config.toml
activation = "swiglu"
qk_norm = false
init_std_up = 0.0257
lr_mult_qkv = 0.7
beta1 = 0.9
final_lr_fraction = 0.0
MLP neurons of a small language model. Each row is named by its layer, matrix (gate and up: input weights) and neuron, and shows model dimensions 160-255. Each number is 128 + 24 x the weight over its row's rms, rounded and kept within 0 to 255. Numbers have three digits each. A neuron's up and down rows have the sign that makes its largest values positive.
After each neuron's rows, "fires after" lists the tokens most often just before its 100 highest values on Wikipedia text that the model never trained on. A number after a token or word is its count.

L3.gate468:106116121166141151138153109155118088154088157089163079118150111109112154170183141183156137120082110160144141159141131162130161129119157116123139101133156113157132148178117120155093106119126145130126087144078078130146152155142094116104136124137154135149096117083131131166147153116102122118
L3.up468:133118106124121111155162104133181087126130128107154121112133112159146139130115141121114194082115114115118146121139152102121116137120185144123160099138078184092136091158115095121113120164130174115113119091144132148157126086102108123103127132149127151147119106163136096117090163154093091077
fires after: " H" 31, " sy" 9, " Br" 7, " Cro" 7, " h" 5, " C" 4

L4.gate168:132101142114110111097148111148123160181138099106166125127151139127148164143174141133145112140149132159061111084139148125184152116122111130113142124114164109157141159118124139110142141102128148155128107120120126099153143137144146136074137112155123092130106114125114158171170137107111167086
L4.up168:125124133127113103092166116103161100129101110124125131155115156181125131108172118104169169091124124128135107143095094100151104089116156122136077121177125120132148103112129161148111128114152164090111154101120133135088148145106091139115112153159113119155128123159105094124115129118084103168
fires after: " h" 18, " m" 17, " M" 13, " H" 12, " b" 7, " Ch" 6

L3.gate228:142116095158139115145110136156073154100158090120123111130139125162116084104142169124115157093133164164141143113152106142133134145105116134123093107113104139096160166103111117095132152114164141085097138143150139122114130065126167126106122147106142127082122109133101123176114149129138144101
L3.up228:085134147131109132139119146143107110096145124129138126124107079089112113109139151114141148150134115118125105150141153109117147154072149094163132123094131161140136151131098156145095136173117150099113112104140076137107145126174138108143124149108124118125152148091145159098131104124122149113
fires after: " " 87, " Co" 8

L5.gate384:122120143119127162141098140118152116102116126144128119171137204132155111142115120118116130134124160134119054097119098100110095145158118115112155104119053120153126156115127109148144145124081102169132124161079115158115164168116138119149148137133146107138130139190138113103147123162086101151
L5.up384:125173095102123193177131170149150147095109162178134122152131116105169150122150097152115132122119079126103124171137125134121117115105077115125126123126102100135135150195114119144131127111088185125128146132131143146111122159118172148129118119086095167117109156104162139130147173123127140130
fires after: "9" 30, "0" 30, "2" 11, "1" 6, "–" 4

L10.gate200:100111123110089155124088132154187102133139114128125163091150146159125130124129188144111118152122163149120093119114080157115143146120090113129168107083121125128130122125115127153148163090138089155141094135148127115127131112100110099127112135088123055111168123098142087120151135118107095149
L10.up200:130140164164148108111088133093045154158156124099142118115135124141173096135144142127130153127120116130111145088178093096167108109105094107151183081129121145086130131101120128162161137134102083136085114140114110116123094165056133143129113133167142110148152094140120149134121109126114140125
fires after: " the" 32, "," 26, " The" 6, "\n" 5

L4.gate349:144131142141136113144087120153112162120116098161115091187121146162137157125161123151115116124090115124141167109082107123125123134149104148103163140109100130106208171115100132083110097116103111101140140125128100128112129113136175121083118096138122105122163147146146145170131110116183104117
L4.up349:123155142185187141169119156123113101120104114123126117116082139146151125117153155142122127131149148119162114142110093169130125149132143133186136096110152144097094131126082141112136160105114119122111093092156132125150115103133113121103140142120108149081130125124161138144122162104122111126
fires after: " B" 26, " b" 11, "." 10, "ra" 5, "s" 4

L8.gate312:112129087124128103119083146146118112103130091135174153121123142093109116181121165113137144137127149144127097104160134141089077135149106130093136138135143098111085191141110126087125081108106125135077163140124151162098108125104133143134098110161106154115119120152100139179111109162138176126
L8.up312:105130118137136117101104117070099131132133188099119166147147150069148100123101089127164132120102122100096119165154128168137143145105135133164136119086112097131109120134131113153104105163110109145120122095146112100116131114150117146121148130112110115137083143117127161167073109124117137155
fires after: "\n" 40, " D" 11, "-" 5, "N" 4, " r" 4, " R" 4

L8.gate364:100136117147183158151161114175133134104122110109132091181106104136176128084090105120155133106103112122097089147139153091153127115118103084108151103120136098138112118124152153130101122096119152157152127171135090109095110131153122123078157175173152147156133145156132114112159145124098119139
L8.up364:116093129147122082129152074139126115130078154127118113156118114119141138133154142144100149132157145151100169083121133144143143178173145111132113133146143150101154183114133118074106094084124132096141171166103100092139136071141099161123143159109130137104138132149145143093127108130149118133
fires after: "\n" 33, "." 19, "," 13, " (" 6, " \"" 4

L2.gate199:131127138143116122097108116178120087170170090127165085142092153149152127129155143098173141159118121097138157122136093137160092134147093154142075135132162149134135159065087186091110104112131077106080149197121097090142089104126150136146129133152102113117100107155151129155150162156084113136
L2.up199:121106134134130131104149113138105135140097099103145123134120133149128134113143119120125091136120147119132138154159115158145122152133127117154182126118141100098127135089111114142089106164126119109146107140133132103117103144196125143115160185156114128179121132149150125123160140053155122122
fires after: " m" 27, " w" 16, " W" 13, "m" 5, "ap" 5, " M" 5

L4.gate275:129111147111143111151128151129147169097136159128153125142125139128110113138130139115089146144144121139128093085107092133135144148101141121150142136162140079098149111127144082128128092113158156142061099134164154163103126105097144145108110148121181159140160107140110115150094131120129171101
L4.up275:134133111123113156129104128098102174102113120148123157128107116171165093150091136111143124125119154173136156157130146092099125137128114079120117121117084135098097123166136144134104131141148127125144120118141132119134128056136137098122124115158168138103155137083127124142136113141098165140
fires after: "1" 13, "6" 12, "8" 10, "2" 9, " R" 9

L2.gate65:163117098184149106159124122138120152137117128128137142111063149125138133129125110164127149102113159176080065100145084112127155149112173141109122116123076125124140156097129131093097101128141111109108115151174141133106126103108150146149132124129150166110141141149143119136166128125108127127
L2.up65:113139103158104170117128161116129168139135167132123172187136139093132155175056121136164152141124136126137137126103124161138080145130109144115125149122110139156132123110153119111163141115140092111120107122086155127113150125112114139113147147094125101157105142102084104102116141134150142140
fires after: "R" 18, " R" 12, "ors" 11, "ers" 5, " D" 5

L4.gate223:109140181134136143100164136166130186104163142088173109133108155111120101171162125107120125147104126135101105102116137104130110153114127110134148148156107109112128119112121155106170142133085111118142158108143181166151160116139127109146127115144129148131134174137141166113130109139178122139
L4.up223:131157129133107100112123137126140133120106127109114114162135136136153115130128098099182119088172138122100107102141147142152122104153159075146127130132106090179109132135098130105100150140123080166122091119137180116118114117139087127122127168123156132167108155124146145138063077146157131095
fires after: " r" 30, " R" 29, " " 6, " v" 5

L5.gate420:142117119154153157119123110145094127130188159109182070151137109145145104162132145153183158110130141161169128118165121183133118142135142142131155127138172132145127141112170131160114150164137142158131123145108129108155108148126165136128121134169100103126130124102137115129108130085091144107
L5.up420:148079155160147110149127113096110125152147136093111079171120113151087153142151097171108127122130133084125147129110120103146146112108147152135164164105116105108122167191108147136150143146162128145126096119139146143151144168103101105123125099152110153134102120125089095147110149168106111118
fires after: " p" 26, " P" 17, " t" 5, ");" 5, " m" 4, " n" 4

L3.gate446:109140146140087159132138117081102107101161164155105164130124170110164131124152156122138088157136169150194084149145106147155108126095114097109121151134122109110134102120127098102128203094087081154180182142142149099132148120114119138162121098147132126130152143127186074117096148132127108098
L3.up446:168099123127130135144143071115125149145122157118137114099143176096140105096126125110142117136166095132153153073140129070075105119079159102096149117109091111120091138134120121122129110171141149083113106133132120159108135124132146120160160138115151145124122117117140130163136118126178127128
fires after: " the" 23, " An" 12, " The" 9, "3" 9, " Pan" 5

L5.gate275:115104130141127142182115131105134124098160135125112107118097170151097091137162131122115110090110158133142121101148099076137104147126110122098107140140090099089175152120081128108134140146116105107157128132103101111115156116096113084101147140125137127101139146166137155167138118136130119132
L5.up275:128168109138098136079152133126132117182121138063161135158140094128114162114095088121118157121148108125094128128155141128076128131090155124143143145117128164138099097101162090153123102168191125138144120123135127143114121115176120129112110112141110140140126105088132074134092100121117119145
fires after: " R" 19, " D" 19, " N" 12, "N" 5, " L" 5

L4.gate86:091104089139153107146131120190137134103113120167110082161121115136121128152131183099125126072134152143169173142122118144186156113127094146135112128168167152114150164119165117131139123101093115135136151130141084093118158158138112113125101157133122162104122120148142096131105114098128138125
L4.up86:143118183154136128118137118137122132140129124138124095114098130124187082160149111122112136140189142096113148086092095135084155108157135175076112133128126115103172124135115109118083174078117139135110130129149125125134121105101126142126111153076151133143124130150151159116154137085121086143
fires after: "." 48, " man" 8, " trans" 8, " \"" 7, " (" 6, " Man" 4

L8.gate479:110121147115171118151113124140175155115095135071142115159084096126106099123124157122130163125167091124149127116135110168144128131103155137114194116116159093151142134142133133112094141108092126137137127113129132174140094137089131127162148127101150157168165147154144146095109160140125097110
L8.up479:157049106109144122132111092150105127085175113115130117148117145138094111095117136111140149132122118127128128104152157116165131133111157122099177073158135126118152129113129127133134141164131114139159152114101118156098118170139150132156162144158121126128155117141112103128125120165095129118
fires after: "\n" 25, "." 14, " \"" 8, " medal" 7, " " 5, "0" 4

L3.gate367:141165115117143120096106137133112152089144108142145115156126108149136131164120172113125144127135137132118129120169141131141164137094118113106157144111107135136125142126113150094083121144066099175134130130130191088134135078153113137125108117161144128104140099145145121110128126143148133134
L3.up367:132135170174121104143161151114146122106078142139108160130143122118105150152090129115161115157081153110117125112114102143110144077128148100129148129076106125133128138160109124098159085109140100150095173139097108146139144108152114120104137147131151112134160133122150114148110092110132183140
fires after: " V" 23, " v" 21, " f" 10, "w" 5, " B" 5

L5.gate30:121106150177166118138111130125138148128096110149122137157112127131153131116145106146111140114119156130132129107161113109127120118114153103108107126131112135130132178090079158155086149116099109122123106117126124083154097093085111156109161171146132113145174119149128117124135172154137211115
L5.up30:138138121143099089069099149138091135117110106118125191154113127132160166096121125112133110113122127143163139136086121079111156107163112131119094130142097175154079106109141119121127142072123099129096112119117172097119142092128094202117143159110120136134165116144164103098112127124133160145
fires after: "tern" 16, "ag" 11, "ab" 9, "b" 9, "ak" 8, " Bay" 7

L10.gate418:080109127098197121118141129094166132093131103127092109150118086137157105131139125123142170117126125097126136136136148151143089110126147107122148114151150118127111185145137139138119099106115120130143117152103096124130128102183168107127176140106114137106179153169132118172142153094146174123
L10.up418:138166155093148095144156092109112186151132118102135162133099149157138096156127122094122134132116141147154179116113147121125165143157123160113094130123157150137099134093135139120173098096163145086135130134115158116157150127135162179142122126116157079101170119126118083125118127142134145139
fires after: "\n" 27, ":" 13, "." 13, " \"" 9, " that" 8, "," 5

L5.gate88:143143136096125170130123121162139124071080100148148141149116148133150176139163136106156100169110105118157086083120134128150100143139115116096128149094082116100169142129124142084118138090132112179109156175069092165134133124118123141142150137129126108128119153139156161150150143134098112137
L5.up88:154135092094128146133134115135129086127166127135131107092148141079102091116102118118114097110101117122146138191130125178151157109165105116108170138151162134172155109140111134162132120142193113133131128188167160113161087146103111099140135110152085143151139136165115139134130129150154172138
fires after: "0" 36, " f" 12, " new" 6, "2" 4

L5.gate454:133164175112067131104060134110186126128137116117132107113134127152104085145118196162117110125102130140140147134185125168122102104121108135109088112094143132092143130137133146138117096157071142133106118092101183111109128134094155125129146159131151121145125114126105101128116118096134090171
L5.up454:133163125102118084128145142108122125095158087106144155170130145152131132125122162104102129093157083146096122110153132145099128129069103140110136081131144161138152135151134119160124128109116123114126163104140142138157147151110139115158154149160106089088145110136148066126139124110107143144
fires after: " " 74, "M" 6, "\n" 4, " (" 4

L10.gate52:094118111147145146155112128125078145122153104117133080102136150129137159113133117111140113088126127144115099125149118147185100134110105101090145128173128137145092194115107148151099150158119142111137127139106128077154147092132138139085154100188132101126127111103122138116134127086137137128
L10.up52:127105150106131131155095122108077136108110137115137117128147147112128110117124109129121134155098128127097118108087164148143106135103175095110124086125096147160120181145124142154092119113158132155110133131121159109147184129139093105139133072134144118133113110146118129126111123154081100112
fires after: " " 84, "1" 5

L4.gate402:118115136137163130144125110141125131093156142152120099112172141174112134118162095125140141081143106099157152134139103158144178116136098102092125125132127138114153117095126164089109141124172147155133116127108112131098126101128096101141122093153080097112142108142125110145166092149099150152
L4.up402:179118134154107127145089087122148187118109145104131108118117134113092141137142132124125154106142147141119139116132150163100112139151127147112165084155123144139130112120092130113123145111153137129090115118124130171114100151137135133140115154129116123127138134164133126135099153110161107136
fires after: "\n" 17, " f" 16, " a" 9, " b" 6, " p" 5

L4.gate250:103120116118134145153143107128116123097118139120151123124097129063149145175125139097090138130103154093183106153138133116159156103113136113170122103138123106130123178135135102130173112133162103129101143137151120103154116100139152120089099132115141141123150186127150134128124147171143133105
L4.up250:131144133095144128184109135098099151134159088145137100112137150107111143117118180106164124112119156146146120182144199154169153143103111143165139138139146102132136116145096089164114147129149131119075093123112099147151123092127113122094108120146162117110133093103137145114102171154124117125
fires after: "9" 39, "1" 20, "8" 12, "0" 7, "," 7, "." 5

L3.gate499:142194120109166148142163090129131111112124133122165151102137116164181126129140180123115162090143161132094135138118147156098156095111109132125170126093112094125120104147117118099117165147155124139099126111136065097108114140133113117102137169148143153149091094122123159114135116137122118123
L3.up499:155162150168125124102156105100108118132085123120133094142141154169186164104122147137150102134105149130118106115124130089138151107043134175117107144130118158100173136134131144082162152090141155091147165150117178176094151105121148145180127149104151140092123132161147149095106139155119122117
fires after: "." 28, "\n" 27, " |" 6

L3.gate93:077170114162141133068105101147148096091098110109103112131107162112111098164124093123137128104104132144123123115143111086154136137132126132102133168152105177127102099146106104111113104091078110143123166142098165107144148178120117114166119138105139142154163127161153154093119113121152108120
L3.up93:114153164098118144164171106107099153118112124141136149097098177140129131162112164155092124151132114115116124150129149161120148158152155145109101139084160112129153122150102154118147116115157162141126126131135124136139127109143082143150165144107131131124116158142089120131127138218123139148
fires after: " ab" 17, " died" 11, " Ab" 9, " Acc" 9, "cc" 5

L3.gate7:106146110089103144098118150136132094056190109142166124134109181146130144089117155140144110133161099138132112100110121148158074153092084139109105143089105141129095164135131105143139139096104129139133078135158139137127184134108143146161136160156101120117127129113119135147113120115073119115
L3.up7:123103073172133154112141149149119150126122114145151097129174115098128088188116119148085151110095108144158090103149126146151102122136110106135149156136115158085162136080168122134174150136148114183166173129103149147162065133131133137121078119113119134095133129109115092126106126085110150158
fires after: "\n" 67, " T" 6, " gradu" 4, " tr" 4

L5.gate346:117118124151117117145137161111115113102138144150130108122148144164141163104155175130168119143127153112166125068124130145116134066111129127074112088124138159147175106134100124138200113131117126117175121115123171154108163100084104155112089148137136075137137118102162109134128107172074111115
L5.up346:143133108074141092125139132129141130118123152097117145076104176144138154087151083100133145132105138114138152163111117095151117092123115108091113171154103121105171111164105087166117136144140086094170145172112111104141150136116121136109134147131137113153089118128147138088202125110081115155
fires after: "2" 45, "1" 33, "3" 6, " " 5

L4.gate137:109131087144155144130091153145070154110121127168124090130121165126165129113127114102121093108150108133155150126147131162146090096085104083123119152072118150134182156099137122129147136146138136128116129147119117134135144090157115090108119130167108147130109159104140149122128166173097094122
L4.up137:169144132157135156120071114124120124173113114132142123096099138145144108139098082126113127122109109122090109124109107132168109114107126111137127127112123162142134131106116129111158163122129130128142112130154098112171098108129137119117133105149105163153117159129122126136109172128108105091
fires after: " " 24, "1" 13, " (" 11, " with" 4

L5.gate214:079150151125135142185105138087117112131150132086174126135133151184153065122137125132145127191145137110147149109130088111102111124117141156092131152137098106148137150102099140154115156121089108135100095118094152132149159110114124165117100136131158146125085090161110098102119149158118160088
L5.up214:079137134125103155148124112117162120108136116141153116144143155134081115114138129144161142178098106175138077106107132114135111136082117133139163122087092091127127140185112125093142114142115086140087135106137118153108141138106167132098103142145107137145098174139156131113094107079103077165
fires after: " " 43, " St" 8, " Website" 4, "v" 4, " V" 4, " v" 4

L2.gate245:136148084142154155115144150141124106120106150106172149149146107105129125131109116092117146111124140109157147123135079098128126134111089161109129174161144135105116156079100164109150102112139144131130122151137091142103104181129095112123112159148159137115112137132104099103135148130118147161
L2.up245:088161132116117122089152146132184129107119150097127112115101102134125163158117144107109144109146107122157127164159104123121123101148113094155173154134172133109160170125167139116088130139103149140148202129091134151158119132106105115115099098173092086099144128105133163141127082151179132139
fires after: " M" 39, "M" 20, " m" 10, " am" 5

L3.gate422:091147152131075160142122135096152102168107122091129145123087146107125106128119148134125116152133106118124111115159138157149109121127103148165158125134137134105125145115107100129103095177126171149140126138105120124117165126163170119091187108173132088169151124129137169119126119144173132136
L3.up422:177131164121092107177118107144127130149150121126136165130119164124123128137112093121117112129121115136112129141114132075138108091128192134134098145142105141126122123104082092147102138112168097164139121098117108155109142125178111099139117141126154106162153124121114113097090090142137124165
fires after: " V" 16, " N" 14, " L" 10, " G" 9, "ag" 7, "eg" 6

L5.gate458:134126136117112144119114134128122103102136119124137109143172122155112136169148131165139135152111127127102131082185134139159141153119116094126125138112169132100170106074112142131088118100135111142074153172095059104140138085128111081107113139144093067133114144098122145128142136126123095103
L5.up458:107111154110126159158104158141126087110113136091125169123125141134088124133178123138118132137166115107119154108092112140116104143176146144136121142161154119104114109111156177141159071088111107145143121116120133085092116127186131125148127147136089128149153134124114122156153154128073102105
fires after: " F" 22, " f" 13, "f" 9, "\n" 7, "uf" 5, "F" 4

L4.gate432:081089170111113147095142139129150156158128117140157121105133111111111084145162144160141100100176162094114115096122174112137087095157136146142143106066125136095118145120161137136108125156117091150101146146124084147162128132129156086074166101108145129150139115125081133140146137141112149118
L4.up432:118149133144161111108047089157092116120108137140183137123122123115146098171123110125118152076158155095160140128183135184110122099125150143115125102068134173137148151105144101143146144161140122142099142131152087112140113073129147130125125144150108128124152154116130132138120111131164132147
fires after: "f" 15, " f" 11, "-" 11, " F" 9, " w" 7, "\n" 7

L5.gate43:118156129138171099129073106131080146142145213111145122143114124156068119180097096136116147126127135137086154118123140123150100116141118086122134152127163107106152142133152120121127103160145127140122155156093147099086101122151113147133133121180118089100086137117092126163110104143152110166
L5.up43:129125166130105127094116144125108160109139108145155146090125146086136092107129168127133126104162113147164119137104104138136144115110115119091173115100145125161117108123159152133095126118104119120139106099088145123118121078127165151173108146152171166097125139185138119130149115078096172188
fires after: "|" 30, "-" 23, " Ex" 5, " s" 4, " S" 4

L2.gate232:148108135165113161141102092123159111100162144127146100087184136132123104149135107189144129096149146129148128151111142142117156121142051133111149149124110102129120141069131117128116176137123158152078147102170070132185111125143136156112103146134076104134103133138079090159125158126101120090
L2.up232:134115124163112124095100090155131147142058119100156141128167137128141160162080138101156143145148165089154169122089105134131113120132153113114116155084172087137164095172107106141118122124123088166142140129144110129117135101142138146151146083157150101129178143132100134165135127097123097101
fires after: " f" 26, " p" 15, "f" 14, "p" 12, " c" 5, " t" 5

L4.gate56:116124133157159124143153071133123121123152139127134129150099098145093112130126162092092155106150123172120154100127135148139165153112140145116144124111161096125140142099149131119133170146101137068117174095090138126100108128098170152126143103130162127133070112172129078157163185124130143070
L4.up56:127118107123133140133162093161120103108113118096128153162092111107131126109130147086114172122152092112123132132128113154145145129055161172118165195107129125160104143155118111158090123100162131140092107107115140136122120134120131123126102110158066139142171128136096149144103125134113135143
fires after: "a" 19, "u" 16, " Ma" 9, " belie" 7, " sh" 6, " qu" 5

L3.gate392:121110163156156101141093152144135127071122145148160083113126161150099125126139114145128152130129131151139150092140123111178170129136137099148126066122093081171171146109109152113106087121105127070096118133107114103145141132070145147111096119146141141118075148125112102158180158084134135165
L3.up392:129140140112096109102151169134135130140099102126094155131143112143107126115123099090137104090079109132124105149124108104170148146157163112153142119174124135102103114156114135125138113134136114131149167174098150145123110048096116151155149151116106111107134102135134125111107134191126138137
fires after: " m" 14, " M" 14, " K" 11, " b" 7, " s" 7, "\n" 6

L4.gate31:132108103123107114132108135153149169147160135133134171147129138141148140116138133112174056128141132131154143094137168148172158106142080141113132073149090117137118117094126108111115139115130109097139080107115087127107106142093121133093152125138108147129099152119106128158141144157151129091
L4.up31:160165124144139115114072149143166179109097116112146120163134154125150129110116161131114151143108126150118105087092105124096107163152170127140133157150123133099135173205143123161089117131127119127111127089143130101094098158122135125115131132107129094134115109140127104120128066107158162164
fires after: " " 53, "2" 19

L2.gate437:137163166119120112149182123144092117139111151133132096106100145132113116140128132110123105119087122177119117110137081139152130120101102097133136151067129126098140173115147140088095173146129169125133126152129090104179094108104129074108098114144099114126121102153109104130108151163099118170
L2.up437:119102124141140148117140164124138113113146115132148119120129128079104119120104112122141166109105100141132095164118153110128123107152115122137108130178116105157112174103152128109118127106093115126122130119135151116146135122124133156190079136121156162141184095159135115141110097109137137138
fires after: "S" 25, " s" 13, " S" 11, " Ex" 9, " A" 8, " P" 4

L5.gate359:123122096172125155115124138113127094155114097118128114156158113114138123127140110170169088106138161151155186130141123150127076108144070183116102113159171139117142131117107103107125120113135135090137090120153129127183127114085126154092086110125114146151063146107114122143123092122105116157
L5.up359:081109165094173126146108132114102143114081146174139135149169104135145130119179157091139132147147123105172145138143159170148099184134127139114116112155117115126093139135121117124098076088146121151094101134113124121110154120107154116115119101098118098134130127119112105168117078140089124131
fires after: " " 43, "p" 9, "and" 6, " conf" 6, "c" 4

L5.gate280:110136115109129116130114151133132113124169111096133140136161117147120149087158132149086155125081166069131117118118111125139106069104141161136106146132121214105113149088077155118160169104073106136136139100095128153134121166125134175093175150143129114149160144144118050121135139128108142135
L5.up280:175133179151110142123116103149131079088064124159142180098126099133148148116101136104172154149140160093126106140124092131125180100107131109160100083139130123147127131103159126152152159127149107160072124138146104113088066096142122138161092162154095119104162060141136120103132146106124148116
fires after: "B" 21, "." 16, "b" 7, "gy" 7, "y" 4, "ag" 4

L3.gate376:119152141134128105110123092160139115147056108118158085106132092142091131153147145112162140140089112137140160154165119149143131106170074115116123144098141134123123159123093137115113076109129109143096109118071108138101129087124145118139114127175115156115161074177126085112171133169094105161
L3.up376:179133176113147153111117146181111097139102134124142150133186119136122143132144122154100119190112101114119178149068187103070151147142102112119147134107148148157178110115098150116133122122095123149094129120095126144116098075172165094134138144167132138135114138181146116099144147146125110171
fires after: " F" 19, " m" 15, " M" 11, " f" 10, " comm" 7

L3.gate140:181118131169130138143089134180092092110137101156156175140130139125135130115162138163138086122168177181138157079138144125120162122112151104118100148106108100163128091121093150093169139129137109132113137133103147175135129122120107101160143163095110108140121129107170125168135181134118083112
L3.up140:107158118143129100105073139117097139092124157117110110130140113121125101183140145083164103158143127164166153140144146097073139164073113120116129147151103095115099131128158138146083127130094103111113089089129115139155126084123134112110143139141135128101123135139153132080125108119144134120
fires after: " " 28, " re" 9, " p" 7, "ra" 6, "p" 6

L5.gate333:102179136131163161137112102127102141100125126089146100113072160138150130100097094120131142173175114112115153101154097139143103134158076150121128098138100114092122153138110080103103093107124143106134125146139112119142149143144101122165105121155142141101154160119128160125139124165160167154
L5.up333:126101112124111112090141107136127146124135134126099107142130142106103158143101119103146177099115133100123136131105125085167167116127135140116137158158175111100152138108127111061103106131145092112141123114089117124123109105086094122133102078150159130130156145112094121180129121168135171155
fires after: " N" 25, " m" 19, " M" 13

L4.gate435:135147156134167106138125117132118118158103140080164136119127130164115162131108116137173164168057094165140132136128065151144156135130102092112099135135117130121165142128123068139135168159126125130097162124103124123113120113109132134141081116170157127141132095153109137125153147124128158157
L4.up435:140113130168101136154134081139166184146165150104153095116114123098153138175138174103151128131152123142120168114126139117117139098150140142136120134099157146145126150149160117087164144105128128139092127150117122125166164132130083129123117120123155084103143103137168119129121150151134150138
fires after: " m" 14, " p" 12, " V" 11, " v" 8, " P" 6

L3.gate237:107108138114121121125138152158153153116122101117114168115139146145139058147106119125145128090109142126125148143165116134142139120140116106107137124120174131112149188126128155113134123073155137146114150147149119077135100111090109158123097116111123110113167123114140108136125128093145140122
L3.up237:113152112151150117137114072133139144110125143104121081134137116115102136130120114117123138140125114095169115129101136134141162148122125083134100167125167121140136103091127110103082075062122111126124086132146110124145123112168095151135113168147154141123147123159136096106108132097152098146
fires after: " m" 14, " (" 10, "m" 10, " M" 9, " \"" 9, " im" 7

L4.gate269:146120168110097143169115156167111145120183150170178158176142141112151115089135128144154118114152122124130128121124088092120126101113136126112140111083148120124124167115115149113108182109136123163110154112127136084186116107132154069126148124134097103144088112151109135110100141129112126153
L4.up269:179087120132140117096118126144119165145136139128150112141123141131103144141166169122150151163159135137132189127091137090174190090104112153121137157123100094129157177125127128116113157089105116144042121174142152114172109141093144094108136128139106110107148124145140120117135108139099127149
fires after: "1" 27, " B" 15, " s" 8, "b" 8, " S" 6

L4.gate314:090132108085137099133178110163131172146145152142090128172107156120147154162077148097075157104106136175147112098139091111103151131101121118131139075102124118127149173122155073108125157140127142110100129125162119094119141111108157110122142155173123098115165118147144093153082089148139160122
L4.up314:081128136120089132133088155133132130133144119147127151184117119152097162112140127111167109143161098145140184099137134139158172132154130083141135097137167111152111125151087138121118116124089095142132128090112129134095148126170115092159127138165087117122120133120165090116123137143141126113
fires after: " " 27, " L" 14, "|" 9, " v" 9, "V" 7

L2.gate5:149102140163132150150114132139143121124106116087162114115105131125142144079127115180085129154151140159139116146134100135103117145133089083130106144133080119132138162102143102119096125111132122176165153119136108140171101113120106135128118158139086148137125108121159120124134132129106146148
L2.up5:122089099138129163109084159118092117128088120129160134139138102102126145142138123149146099145100092109159145129170190121119138106112141141160106189144119117121117109139135136102162159128115091149143145163148153138152152159131169128125100097145161143131139136126113162138123115113116169132
fires after: " ext" 22, "t" 20, " cont" 8, " int" 6, "est" 6, "end" 5

L5.gate252:126154087077121148178148153141105109115156159127138174102114117128105103118131115131127152171143142155149163130142140133105121101116092117105142094129099115091114120082118152152200150141099180069123076146066134110112146084134120139098138124106160096097168131135151165167109118147122144123
L5.up252:110123090130132148106129144126096128097124151089139152137117141098145152123126130098160141168137106142147165113175104119141148128150099165146134116149114144085131117105142067100137149133092138074116106168120133156121110132148119131113141124153155111101181118177173115103126155146089129134
fires after: "1" 36, "0" 23, "2" 13, "5" 7, "3" 6, "8" 4

L3.gate101:110141106152148102153087131133098172155153118173133113080146139130123118092156165155141109167100131123096119138139143130139155119110087111120119163107138105121165166118191131086181162118154131156162093130127132099160150151126094126148133174110121153119122133164104137147133124111111136102
L3.up101:153138145166187111118139174148108096142113108099103167148110095101119095081134124108174113112124131148067109163108140101090138170095155138131110089068104086148110124115127148163131158107093142124115147151162113186123173122128172115122149145117147145136143144144111145112097126096150153107
fires after: "7" 18, "5" 16, " " 7, "8" 7, "4" 7, "9" 6

L3.gate472:089131167093115150109166145160097143141120144150126141137125128150110157127135151088127148139136136151097145173105073106143179104130128126133144139130143073135128154105129135129120121154099122160121141159122152146128174123117090116089187107131106143108125137146106146099112046079112145173
L3.up472:120109099178143130122112070132085150127181119122145078112127122131144168137141075114136091120121134168164105106077085139099137071144104097135071141144068132161107140161135115131113088164173107125124134143165143109148148148131145098122106176144151159085149122078152097147149127175150119122
fires after: " J" 16, " al" 9, " v" 9, "J" 7, " im" 6, "v" 5

L5.gate507:118148122113095129095139109152114112106157138112147132104150160175130146178106146123108152120155140143135105192104121096181121141141126143131170139111126134120142138119129108158135136126134120134141128165098130126143144156158157141141113093146134103121103122132133090084115125109111143112
L5.up507:085158173146125133117132132125190129111083147150180100180088120114121143139105128151104104127108139134145098152152086154103127121137130117137154078134125114156127160163132118124116140097103141160115094110106089142160116137127111122102118099122114129125160109141148177125122097103118125134
fires after: "2" 23, "1" 18, "9" 11, " " 7, "," 5

L4.gate503:130121140116130154167070132160152135091142098137140129109110131143132122128171127154169144105122142110138159118115127088150124132121140115132100153123145165176149138109131118127128134070156098110089112157137134111135109111132127140140164124150141096127123127131082157196113143125106112126
L4.up503:100163167119124113096117142100097142098137083136137140136113150097077068162113126146151133099133121089153154146064115137143110099138142116133140121092119143158088117130125130124139127126161133152101116105112128096118076104130147126152104127090107134142137142134126121114101122146126171114
fires after: " c" 34, " f" 8, " doc" 7, " " 5, "," 5, " co" 5

L4.gate312:106144131173119122147076147145123112129137110128163166108114112144143146087188131173078161109102166163113124159149106095135138139119122111172149119115100132118175167147116104104121145128129129119145134139176126085143119103118150149068161133160117161093106114135146084130137103137115152140
L4.up312:123128106093131148147116125132188145150108105150099085110184167131142134132100143119127107127127134152100110091106133129152095151145101082148102142175135089139160129125145109126104065165140080139126141123130137155141095137091166125127110143200135160134096085111125089147151131148126132127
fires after: " =" 36, "v" 10, " v" 9, "g" 7, "anc" 6, " V" 5